Weights of a small GPT-style language model, trained from scratch on English Wikipedia.
Training: a variant of Adam for these matrices, 360M tokens, 5498 steps.
MLP neurons of a small language model. Each row is named by its layer, matrix (gate and up: input weights) and neuron, and shows model dimensions 192-255. Each number is 128 + 32 x the weight over its row's rms, rounded and kept within 0 to 255. A neuron's up and down rows have the sign that makes its largest values positive.
A block is one neuron, or neurons of one layer that tend to fire together. Before each block is what it responds to, as a language model described it from the Wikipedia text at the highest values.

Year-start digit token
L3.gate241 [104 127 127 123 140 127  95  98 160 115 150  93 179 112 115 146  85 105 183 130 197  44 157 141 143  77 162  98  84 108  88 159 150  46 121 119 148 119 108 138 129 170 175 155 138 128  68 103 137 144 138 129 146 101 132 118  78 169 135 159 142  95  81 167]
L3.up241 [172 103 143 167 122 113 156  58  90 105 109 114 159  85 113 143 144 110 186 128  77 188 102 170 162 177  94  84 178 168 104 151 156 107  92 126 167 169 138 170 119 118  84 150  86 174 132 137  85 150 181 151 176 134 102 103 154 136 142 144 103 136 116  87]
L3.gate357 [171 151 112 142 113 179 141 158  71 125 110 155 187 137 118 104 136  96  90  80 149 123  94  99 124 144  81 113 124 128  40 146 194 126 137 124 167 146 170 110 147 176 110 154 130 108  77 132 155  99 149  61  40  62 153  73  95 136 118 160  97 124 132 116]
L3.up357 [151  52 189  80 180 100 131 119 135 134 105 125 163  72  93  95 104 144 175 106 138 113 136 111  85  89 125 158 174 129 108 143  71 125 169  88 141  83 119  88  89 184 157 153  97 108 146 131  98 157 157  92 145  82 140 114 143 142 150 177  62  74 183 105]
L3.gate501 [137  85 115  88 140  46 117 129 148  98 130 131 131 135 122 136 124 161 114 154 118 163  96  99 127 170 182 164  86 149  94 153 128 107 105 149 133 185 166 101  97  97 138 115 124 137 102 123  96 102  65  92 157 105 157  80 137 177 150 101 146  54 170 137]
L3.up501 [ 94 193 126  80 141 169 143 120 118 129 111 113  88  42 102 155 136  56 176 120 113 133 162 102 175 131  99 177 142  95 102 131 143 149 160 135 177 154 145 131 118  99 178 152 133  93 107 142 149 129 117 108  75  90 110 129 100 110 144 150 129 129 184 166]
L3.gate546 [138 152 137  97 137 122 102 130 142 142 127  39 183 137 116 166 105 129  76 146 118 170 182  89 191 128 101 129 100 172 135 139 102 110 163 136 154 108  85 113 152 151 109 117 134 123 127 209 132  83  85  94 134 167 124 141  68 105 134  83  80 140 122  95]
L3.up546 [188 132 128 149 120 129 130  97 133 153  70  89 106 157 124 148 140 140 120 107  74  99 135 170 133 115 134 111 162 167  54 155 131  97 150 165 166 120 161  94 160 157 141 134  97 101 130 104 122 113 208 139 121 125 107 163 132 107 151 113 110 163  81 128]

Conjunction after completed phrase
L4.gate32 [ 98 140 113 108 125 185 116 150 177 121 109 107 102 120 152 143 116 154 136  81 179 145  86 137 111 134 160 138 127 123 104 195 114 114 169 155 198 138 123 125 171 111 164 140 140 127 129 134 172 192 167 145  76 102  91  81  87 143 190 122 142 130 137  87]
L4.up32 [122 168 125 166 112 128 150 136  74 159 149 142 119 140 146 146 130 161  98 122 129 148 112 149 146 108  90  65 143 129 117 182  80 109 128 156 132 121 128 142 130 153 130 164 156 129 192 138 122 151 191 124 107  91 114 101 154 179  83  90  57 134 116  99]
L4.gate59 [105  99 228 103 120 107 134 100 116  92 105 173 160 146 140 123  86  70 117 100 190 145 118 121 146 147 121 132  96 147  84 137  90  92 155  86 179 183 152 138  81 114 158 125 116 147  91  95 144 157 101  81 119 160 178 121 147 155 159  84 119  76 168  87]
L4.up59 [135  99 142 153 161  88 141 144  97 162 111 133 144 140 154 123 148 106 190  96 142 176 116 124 156  62  95  78 138  72 146  83 137 119 125  75 114  77 105  99  97  64 129 125 130  76 126  97 169  96 171 189 144  92  59 104 193 177 111 159  83 130 130 124]
L4.gate63 [ 87 172 120 140 111  75 172 135  75 144 120  93  80 116 132 128 125 104 112  80  83 140 109 120  72 121 111  89 128  77 189 166 105 134 117 135  92 117  91 118 122 116 136 101 150 137 143 139  86 138  99 165 163 160 111 105 151  89 148 138 104 177 103 183]
L4.up63 [ 64 172 138 130 116  95 168 141  80 125 175 146 125 111 136  79 145 159  76 103 148 114 166 101  90 148 133  96 161 122 187 149 127 107 153 124 141  98 150 104 102 111 157 164 125 134 134  87 119 128 113 158 109 196  83 204  89 168 170 186 151  88 156 141]
L4.gate79 [137 190 117 149 167  88 124 153  79 129 124 100 114 162 123 139 133 109 129  41 171 132  77 207 137 124 127 117  85  99 121 164  86 106 135 113 152 151  75 133 144 181 174 115 119 107  85 125 181  98  75 115  71 131 125  88  99 134  92 137 122 109 144 122]
L4.up79 [118 148 135 123 108 104 128  41 135 179 112 131 128 142 118  68  88 128 189 146 131 109 162 146 124  93  87 116 117 125 138 195 128 157 113 106 170 105 118  98 149 160 163  55 147 104 213 108 127 224 160  97 135 124 155 107 140 128 123  78 123 160 108 153]
L4.gate126 [115  94  85 125 180  92  74 132 114  81 164 117 105  42  80  87 162 131 151 108  67 117  96  93  89  96 104 147 138 158 154 185 161 164 133 146 158 161 111 183 115  80 151 169 107  90  44 144 159 151 157 188 112 139  78  90 117 124  95  92 145 160  98 108]
L4.up126 [110 117 110 154 193 127 149 177 117 128 120 164 145 178 177 108 142 104 160 144 151 138  84 146 127 104  93 181 130 132 122 120  92 115 120  82 152  83 161  99  83 123 146  79 169 111 179 162 176 175  97 176  90 169 129 102  81 100 127 131 127 151 142 182]
L4.gate140 [131 155 126 160 133 201 142 147 149 118 115 145 112 125 146 133 149  91 117  94 125  98  93  91 157 192 184 104 129 160 142 149 120  95 145  79 151 109 219  82 150 146 141 152 121 124 184 139 149 133  87  77  76 140 190 150 121 126  69 123 159 132 101 148]
L4.up140 [146 135 140 124  46 160 147 130  78  88 146 139 180 188 173 127 134 146 124 149 141 109 178 134 146 135  85 172 127 145 141 161 104 103  59 159  70  95 106 131  72 126 145 100 163 117  86 192 113 151 169  92  97 119 178 126 130 134 122 120 100 111 182 103]
L4.gate171 [177 103 165 130 132 147 166  80 121 149 131 156 193 151  87  84  89  79 130  92 124 168 147 118 153 181  96 102 189 150  88 150 177 152 111  87 144 151 134 128 128 175 139 116  96 114  70 182 138 145 169 108  83 123 130 125 110 106 115 136 122 113 155 125]
L4.up171 [159  69 189 115 151 149  92  76  59 147 154  88 131 139 137 113 196 136 124  85 140 115 121 139 113 155 185 213  52  73 139 131 119 165 141 136 116 177 132  84 132  73 127  92 129 126 162  92 151 104 161 145 127  99 108 152  88 128  79 136 143 153  75  91]
L4.gate248 [ 83 170 112 146 143 106 130 141 165  88 120 152  62 101 152 191 169 145 151 169 113 147 161 178 138 108 123  99 120 142 139  52 132  82 148 162 133 178 155 109 116 128 147 163 110 174 135 156  40 116 150 121 114 173 147 115  71 152 208 124 112  75  91 158]
L4.up248 [175 176 110 119 175 128 108  58 143 144 118 138 178 133 158  79 174  65 153 156 123 116 112 161  97  93 156 165 151  80 135 139  94 172 159 101  81 153  97 110 154 150 114  30 194 158 113 119  82  86 170  87 191 125 135 119 131 125 101 117 144 124 160 153]
L4.gate263 [114 155  63 117 113 137 152 110 105 157 171 152 158 101  87  97 144 135 159 111 141 141 107 169 167  89  99 151 106 100 111 112 112 127 162 168 101 125 112 147 131  69 118 181  88 101 127 155 117  94 175 121 103 121 150 102 116  98 185  87 124 111 164 116]
L4.up263 [102 147 144  90 135 136 132 120  99 126 145 129  75  76  98 160 185  53 144  94  78 113 129 101 111 158 124  72 164  95 101 115 127 135 167  99  94 103 145 130 110 129 112 138 150 167 152 172  91 170 135 139 163 159 124 123 131  80 153 172  69 145  65 112]
L4.gate266 [ 84  90  82 160  60  98 148 151  71 151 136 146  71 149 122 106 137 175  94 106 130 118 175 143 138 108 145 121  72 105 125 169 104 141 138 109 124 168 101 109  70 139 170  86  83 107 128 160 116 135 128 108 119 124 159 144 168 141 167 128 120 121 146  85]
L4.up266 [ 86 173 159 123  62 154 168  53 117  84 147 118 111 125 176 155 118 109 104 134 134 158 120 102 142 162 116 113 155 174 120 174 108  84 120 123  98 134 100 157 123 151 113 135 136 169 103 147 224 110 155 128 104  96 133 112  94 125  90 135  90 116 151  96]
L4.gate272 [129 141 147 147 181 132 147  91  89 133 170 132 116 115 184 138 141 124 131  84 166  85 142 161 121 160 175 112 168  71  85 128 155  94 150 117 117 167 121 190  80 121 113 133 117 100  42 154 135 132 104 116 146 167 135  66  94 118 156 147 135 132 152 147]
L4.up272 [ 96 202 152  51 102 164 176 155  78 133 130  95 144 126 185 148 134 218 120 101 156  94 174 126 160 104 108 137 149  95 146 153 131 106 129 170  61 122  82  77 140 137 129  72 142 144 123  79 124 164 127  86 134 147 132  55 119 150 128 117 154 135 153 124]
L4.gate384 [126  92 153 117 113 154 155 122 117 157  73 104 102 159 122 147 111 157 107  37 140 107 104 183 115 153 130 126 152 121 120 162 168  56 165 113 179 134 128  93 155 133 124  72  99 130 114 124 117 118 115 190 122 101 125 102 149 200 146 173 174  98 167 141]
L4.up384 [146 136 149 128 130 136 111 147  69 130 106 120  99 146 131 114 135 144 141 118 135 131  90  95 123 131  61 183 183 123 133 174 129  89 141  93 136 122 142  58 122  71 164  73 167 125  77 152 163 130 166  83 140  89 168 125  89 108  82 108 153 146 106 115]
L4.gate404 [145  61 105 176 118 151 143 112 118 104 113 134 157  87 168 139 107 137 118 129 105 141 128 117  98 141 103 131  85 148 141 169 169 132 144  96 135 179  92 108 122 174 127 176 124 100  94  97 116 156 104 159 129 126 165  87 133 136 181  70 201 137 124 148]
L4.up404 [117 113 108 150 168  82  56 117 115 107 199  93 151 157 135 164 182 151 140 143 123  84 164 148 131 163 116 135 144 148  95 127 166 133 152 123 174 142 125 172 101 112 133 121 118 132 137 104 158 116  65 108 131 150 127 163  92 116 121 113 150  81 154 167]
L4.gate428 [ 85 151  63 166 124 157 108 125 124 103 143 127 150  89  69 119 222 185 134  54  82 190 122 130 101 101 145 129 145 131 131 150 119  94  67 125 123 113 188 136  82 128 113 132 116  72  98 171  91  88 135 156 160 129 147 125 124 128 138 121 147 131  67 128]
L4.up428 [139 110 109 159 147 139 150 168 115 130 141 156 130 164  77 108 198 170 196  90  69  80 182 146 127 142 125 155 129 129 125 164 121  71 104 129 116 123 158  97 174 148 169 156 169 135 168 120  75 163 177 170 151 100 151 116 173 189 129 109 147 165 167  81]
L4.gate490 [109 167 140 182  99  84 158 149 111  89 170 171  66  96 122 112 127 157  99  52 159 113 142 151 130  92 126 125 107 178  47  90 136 124 131  80 118 199 102 142 143 113 129 118  93  98 130 197 143 131 105 122 165 174 121  96 117 155 152 105 120 132  99 131]
L4.up490 [ 99 169 161 139 128 160 140  94 114 104 161 190 141 126  93 198 171 173  68 100 132 104  85 179 162 115 115 154 176 212  97  73 121 143 176 145 151 160 106  84  85 158 154  71 132 122 137 117 154 131 142 120  80  63 156 120 103 126  93  64 101  97  90 113]
L4.gate557 [159 152  79 149 112  97 149 168  95 127 144 123  89 122 110 127 105 186  44 139 134 140 169 127 128 137 132 115 130 121 113 129 136  86 156 181  91 117  62 192 135 127  76  74  99 114  65 138 105 133 156  91  68 121 122 110 136 212 145 136  83  94 117 134]
L4.up557 [152 111 109 119 149 112 155 161  50 172 127 201 142 136 111 104 121 120 188 124 168  92 116 153  77 194 104 171 142  85 116 187  91  62  95 106 184 104 191 120 130 145  41 147 142 159 115 140  72 175 115 109  99 103 127 167 144 162 136 131 106  91  92 100]

Space before a year
L7.gate477 [127 120 129 159 167  93  96 135 184 112  49  97 149 114 103 122 128 143 156 131 150 136  86 145 142 101 106 101 117 135 109 237 104 111 183 121 195 142  92 117 131 168  79 189  85 165 111 157  99 153  88  91 141 149 129  91 125 102 150 168 110 137 201  86]
L7.up477 [127 103 136 106 135 163 165  76  65 131 183 122 108 151 136 111 102 103 106 143 113 151 153 143 178 219 136  89 161 111 175 137 164 150 142 117 146 135 176 112  57 150 107  92 161  66 132 184 112 117 177 143 127  72 144  82  93 190  78 104 111 151  84 139]

Clause-joining conjunctions
L7.gate344 [128 132 167 122 138 145 139  88  89 193 130 165 146 156 120 136 129 124 138  80 192 142 135  59 236 179  91 122 149 114 118  62 114 126  68 174 148  98  94 116 104 126 134 105 165  85  79 156 145  80 111 151 157  95 140  97  98 125 103 156 127 174 133 123]
L7.up344 [135 148  55 101 131  61 192 100  67 147 202  65 114 128 192 184 165  45 118 133 106 156 127 119 103 133 124 104 159 171 111 111 176 108 135 165 170  88 144  94  87 179 185 153 132 107  76  86  84 113 120 143 156 128  75 108 140 142 149 127 159 145 174 149]

Coordinating conjunction "and"
L3.gate110 [ 74 137 121 147 141 122 157 138 117 153 115 117 161 117 117 141 110 159 115 102 110 142  46 140  98  75 132  63 190  94 107 140 108 117 115  50 120 135 179 163 129 203 146 147 125  74  80 156 119 202 198 129 148  96 201  43 121 208 140 122 109 152 116 146]
L3.up110 [163 177 114  73 114 151 112  34 151 128 124 163 119  51 116 175 129 127 127 138 151 127 186 112  68 169 126  97 135 164 157 153 120 158  72 135 120 170  48 154 141 142 138 134 132 123 132  93 138 126  98 112 140  99 169 205 116  87 152 123 102 125 180  88]
L3.gate373 [ 99 130 155 146 111 146 123 152  97  84 179 127 189 133  57 146  49 159 117  95 133 202 124 166 123 143  73 102 135 112 152 162 124 100 141 122 155 109 126 150 122 129  98  83 141 138  96 153  79 124 103 110 117  82 206 123 153 156 109 113 147 115  64 118]
L3.up373 [122 143 128 172 150 151 126 143 125 118  98 120 102 156 142 129  98 138 165  86 191 151 156 166 123 159  94 134  76 120 134  95 145 110 123 126 145  93 132 170 113 149 191 134 119 125  84  63 129 152 103  37  94 162 147 119 149 147 145  88 149 141 179 147]
L3.gate412 [155 170  97 152 100 150 128 147 119 132 123 152  76 156 108 134 148 184 134 143 164  93  69 133 122 105 127  51 119 122 115 100 114  68 125 157 130 140 133 144 161 139 179  53  74 111 108 192 151 147  75 159 133 167 191 137 150 148 159  49 105 141 124  78]
L3.up412 [ 59 120 139 106 120 161 172 143 124 152 179  86 143 127 129 138  93  87 139 169  88 109 171  89  82 171 111 129 178  82 151 124 108  69  48  92 122 146 104 129 136 123 154 112 217 127 108 186 128 132  95 149  91  86 114  99 133 158 161 111 122  84 139  63]
L3.gate438 [102 162 163 139 102 136 101 110 102 144 146 153  78 139  96 121  78  77 145 107 114 152 114 114 112 149 131 145 189 147  44 168 145 108  81 143 195 155 117 146  87 124 126 114 143 111  74 167 169 105 157 101 181 136 150  98 125 138 107 133 180 140  89  76]
L3.up438 [140 155 179 118 137 133 136  83 125 146  69 115 130 175 153 117 110  72 105 105 105 141 184 126  98  99  96 126 172 163 131 119 113 149 126 136 114  89 161 112 128 132 139 124 212 174  74 103 125 187 147 103 187 150  57 122 120 164 107 130 133 124  93 146]

Year century prefix
L4.gate74 [ 19 136 119  91 130 154  91 165 128  91 113  84 158 116 106 151 175  82 165 167  95 161  95 165 111 120 107  87 141 108 134  96 135  91  98 138 134 179  90 145 219  85 127 113  50 120  68 175 160 110  97 163 149 170 121 101  47 133 111 111 130  81 128 136]
L4.up74 [ 81 139 138 142 183 155 143 153 138 111  74 112  88 200 137  73 103  72 125 166 155 114 125 104 111  87 125  87 141 123 125 107 197 134  68  89 144 107 155 145 142  72  68  70 111 139 108 214  95 114 185 134 111 130 136 141 120  62  93 131 123 102 162 101]
L4.gate94 [ 77  70 132 121 115 120 180 157 174 122 108 115 136 130  90 128 155 102 106 146 127 181 107 148 118 165 145 165  92  89  87 105 171 115 128 147 169 102 145  97 170  81 159  98  81 107  67 136 120 133  99 125 112 190 131 118  99 190 118 129 116 129 128 107]
L4.up94 [139 175  99  32  97  74 136 108 123 203 167 130 147 156 143 173 141 132  80 118  99 150 135 108  85 139 114 190 137  95  95  91 147 181 134 141  90 129 134  87 109 134 183 148 175 175 102 121  90 106 102 167 135 144  91 124  97 166 142 180 148 165 140 143]
L4.gate144 [141 152 110 174 142 140 127 183 176 140 144  83  95 154  33 104 167  93 163  96 123 136  90  95 115 138 118  76  33 173  75 143 165  70 167 103 183 177 130 139 149  80 127 154 110  97  77 163 157  72 124 129  58 122 151  97 135  78 159 139 120 176 154 118]
L4.up144 [ 97 102 140 160 143 108 134 140 112 133  74 128  93 168  93 132 140 129 147 114 150  90 121 122  52 144 165  74 171 133  93 136 169 135 105 128 140 112 182 132 119 158 172  96 107 158  85 152 166 164 166 103 151 143 153 129 143 130 145 163 134 113  87  45]
L4.gate149 [ 82 179 123 105 177 111 173 110 104 153 166 175 117 112 112 146 158  59 101 102  94  98 134 163  67  74 176  64 126 160 157 197 187  93 162  93 168 118 110 149  87 138 136 159 131 151  87  92 170 119 161 140 104  32 122  75  88  91 130 131  82 121 180  99]
L4.up149 [155 149 102 180 137 159 160 150 102 125 148 123 137 148 127 104 143 130 104 151 105 128 126 102 111 168 179  54 117  92 119 132 171 152 102 112  94 141  75 129 113 122 169  84 149 145  98 126 148  79 129  93 127 149 140 151 113 130 148 146 122 158 112 119]
L4.gate170 [143 125  70 147  95 110 121 117 103 107  92  97 139  68 113 131 121 140 115 108 107 139  91  65 143 142 147  64 116 153 122 133 144 129 122 140 137 156 157 163 153 168 153 149 132  82  77 138 163 106 187 127 133 184 134 145  79 126 141 142 116 109 203 105]
L4.up170 [ 97  89 119 146 119  59 186 118 101  66  95  99 167 133 159  92 130 133 131 103  95 191  65 156 132 138 205 131 110 145 154 106 178 107 161 170 132 114 146  39  81 192 170 114 127 180 143 120 157 153  98 134 144 160 123 155 151 102 144 165 137 139 102 106]
L4.gate175 [103  66 110 120 107 164 183 128 168 110 195  80 119 136 137 177 127 105 154 159  98 142 107 135 153 213 116 117  87  90 148 111 117 128 166 125 115 104 155  78 195 170 119 112 116 131 111 127  82 169  82 104  74 147 154 102  86 146 152 139 114 138 131 118]
L4.up175 [131 127 153  92  54  68 119 146 121 113 105 139 134 113 101 150  98 181 139 144 132 150 166 135 151  32  97 112 140  63 148  87 111 133 130  93 124  72  93  84 109 105 118 102 133 112 140 121  90 105 163 100 116 203 182 136 152  91 147 188 101  93 160 136]
L4.gate185 [ 60 110 141 150 125 162 116 119 107 149 148 107 110 206 100 120  98 190 141 105 168  53 109 146 173 102 129 149 136 107 122 164 172 102  79 159 170 122 135 144 100  88 179 105  70 127 133 122  56 110 152  66  98 113 147 144 146 153 140 128 185 124  75 136]
L4.up185 [110 104 116 120 159 126 127 114  98 114 122  77  85 177  97 100  84 162  86 144  64 146 118 114 127 191 167 116 121 121 109 141 206 164  79 140 106  96 123 129 122 175 148 189 130 103 102 165 162 130 112 131  78 181 124 158 152 108 114 165 141 153 128 174]
L4.gate213 [135 174 149 177 121 117 158 160 120  91 181 122 129 133 115 147 151 126  85 134 159 136 103 103  77  91  88  94 133  84 100 176 137 113 159 134 137  78 104  93 140 136 152 130  87 113 112 209 133 217 123 127 123  84 121 150 122 183 123 100  92 120 115 128]
L4.up213 [ 58 127 174 118 112 104 126 127 178 145  79  96 145 133 122 140  95 103 114 124 155 140 135 114 134  77 123 115  74 128 106 133 158 120 139  85 122  85 138 131 138  78 152 125 108 102  72 174 146 140 100 151 144 110 120  63 126 119 109 183 138 159  65 125]
L4.gate265 [141 103 115 129  97  94 145 128  87 133  32 137 104 100 130 145 191 118 183 151 120 133 101 142 161 129 144 109 100 174  97 187 177  75 130 163 169 104 196 139 163 150 115 186  72 146  64 142 126 112 175  79 125 154 170  80  82 109 116 104 191  99 106  69]
L4.up265 [101 187  97 107 188 132 151 133 105 194  76 193 113 139 135 123 122 150 119 120 108 137  70 118 103 142 182 116 142 127 128 163 174 111 109  81 152 158  80 139 129 160 135  76 162 157 117 191 108 144 186 129  89 151 130 121  98 118  72 119 158 143 152 111]
L4.gate280 [111 149  97 156 131 197  95 131 149 131 152 132  71  81  76 115 151 140  84 127 126 123 120 182 111 124  96  52 152  87 166 124 164 184 140  75 119 189  92 138  67 112 185  68 106  76 109 144 174 135  88 103  96 149 163 103  94 150 110 109 154 171 123 110]
L4.up280 [140 188 126 140 127 142  66 162  93 165 142  84 114 114 126 111 132 106 129 165 188  60 144 113 113  99 122 153 214 102 136 191 191 159 101 179 119 127 137 128  70 104 156 104 116 125 146 119 146 153 153 118  87 122 112 103 153 195 112 126 163 116 151 100]
L4.gate290 [ 91 180  65 152 159 156  66 157 127 139 145 165 133 112  94 148 125 142 138 120 176 160 134 143  83 136  96 118 179 140  96 127 139  98 153  92 146  56  99  75 131 192 145 134 101 123 145 129 155 115 125  37 126 101 107  78  90 124 174 136 125 144 140 131]
L4.up290 [123 169  99 119  79  86 129 167 135  99 127 160  96  88 132  93 129 125 171  82  78 127 142 103 103  85 135 170 145 121  81  95  88 144 155 130 145  78 161 117 123 172 158 140 138 157 108 160  82 125  66 129 101 163 179  62 129 111 146 221  72 126 200 180]
L4.gate335 [ 95  83 108 134 141 118 119 143 152 124 167  92 152  86 101 120 135 150 130 100 198 200 125 141 134 171 127  86  99 152  74 131 153 110 136 111 154 110 170 136 135 136 133 116  71 146 151 197 104  89  98 149 117 171 112  67 128 129 169 112 157  79 170 158]
L4.up335 [134  92 129  82 188 138 119 144 119 176 139 158 111 131  89  67 143 144 179 182 156 118 107 131 118 142  94 124 123 103 125 152 120 150 118  60 103 103 186 117 125 129 135 141 112 134 134 154 135  91 150 187 116  96 107  96 148  69 132  93  99 190 130 190]
L4.gate363 [121 132 129 127 105 162 159 154 149  95 116  96 148  98 139 189 123 132  93  95 181 136 112 111 120 100  97 104 106 105 131 116 173  97 178 203 194 157 110 142 188  81 146 154 114 102 123 115 142 121 134  56  96 170 131 107 134 166 118 169 113 100 102  85]
L4.up363 [130 116 173 140 129 166 114 119 142 117 126 154 115  63 101 145  89 126 158 130 112 122 123  81 104 154 141  77 151 136 125 147 159 130 135 133 141 127 127 172  73 109 165 196 114 118 116  97 186 139 145 154 136 100  75 137 105 104  84 140 168 117 165 224]
L4.gate408 [137 125 157  77 164 173 124 111 185 105 101 168 152  80 122  89 179  75 170 105 159 187 129 146 129  88  72 143 174 123 131 104 134 118  80 132 119 120 118  98 179 106 139 130 118  93 131 122 152 110  81 158 142  82 132  94 162  83 141 139 166 137 110 117]
L4.up408 [103  96 163  96 118 175 141  82  66  77 131 113 140 135 134  47 137 166 180  99 174 134  65 163 134 122  94 190  76 121 122 101 167 137 131 112 153 134 171  92 134 113 127 125 146 119 125 108 115  89 197 163  80 150 121  94 129  91 128 132 124 156 186 132]
L4.gate439 [ 96 133 127 131 132  97 131 174 103 118 133 116 117 129 115 181 179 121 140 135 120 113  79 134 137 118 138  87 124 145 122 202  98  73 125 124 179  73 109  73  80 106 159 114 127 103 137 169 135 117 144 107 101  70 140 117 126 151 139 128 166 113  96  72]
L4.up439 [152  86 170 157 108 104 125 153  86  82 144  95 135 159 126 103 121 127 142 161 171  83 143 124  95 131 147 156 111 143 147 125 177  94 146 133 117 108  82 107  84  85 127  54 157 110 179 140 105 108 175  86 131 161 110 120 155 132 136 136 145 146  95 123]
L4.gate493 [165 106 113  87 126 189 150 108 121 160 104 111 130  97 147 126  90 107 161 138 143 158 114 129 171 135 108 109 143 117  62 160 161 148 202 103 176 168 167 149 131  63 123 122  79  95 140 111 119 124 175 128 109  98 138  54 106 115 134 170 110 115 109 124]
L4.up493 [152 122 118 131 111 149 123 127 101 165 118 138 110 100  74 126 131 181 182 151  90 130  18  62 156  86 107 170 168 164 135  85 163 145  76  67 146 132 122 133 165  94 109  97 127 111 148  99 120 179 106 104  71 149 152 119  88 104  86 159 134 137 139 140]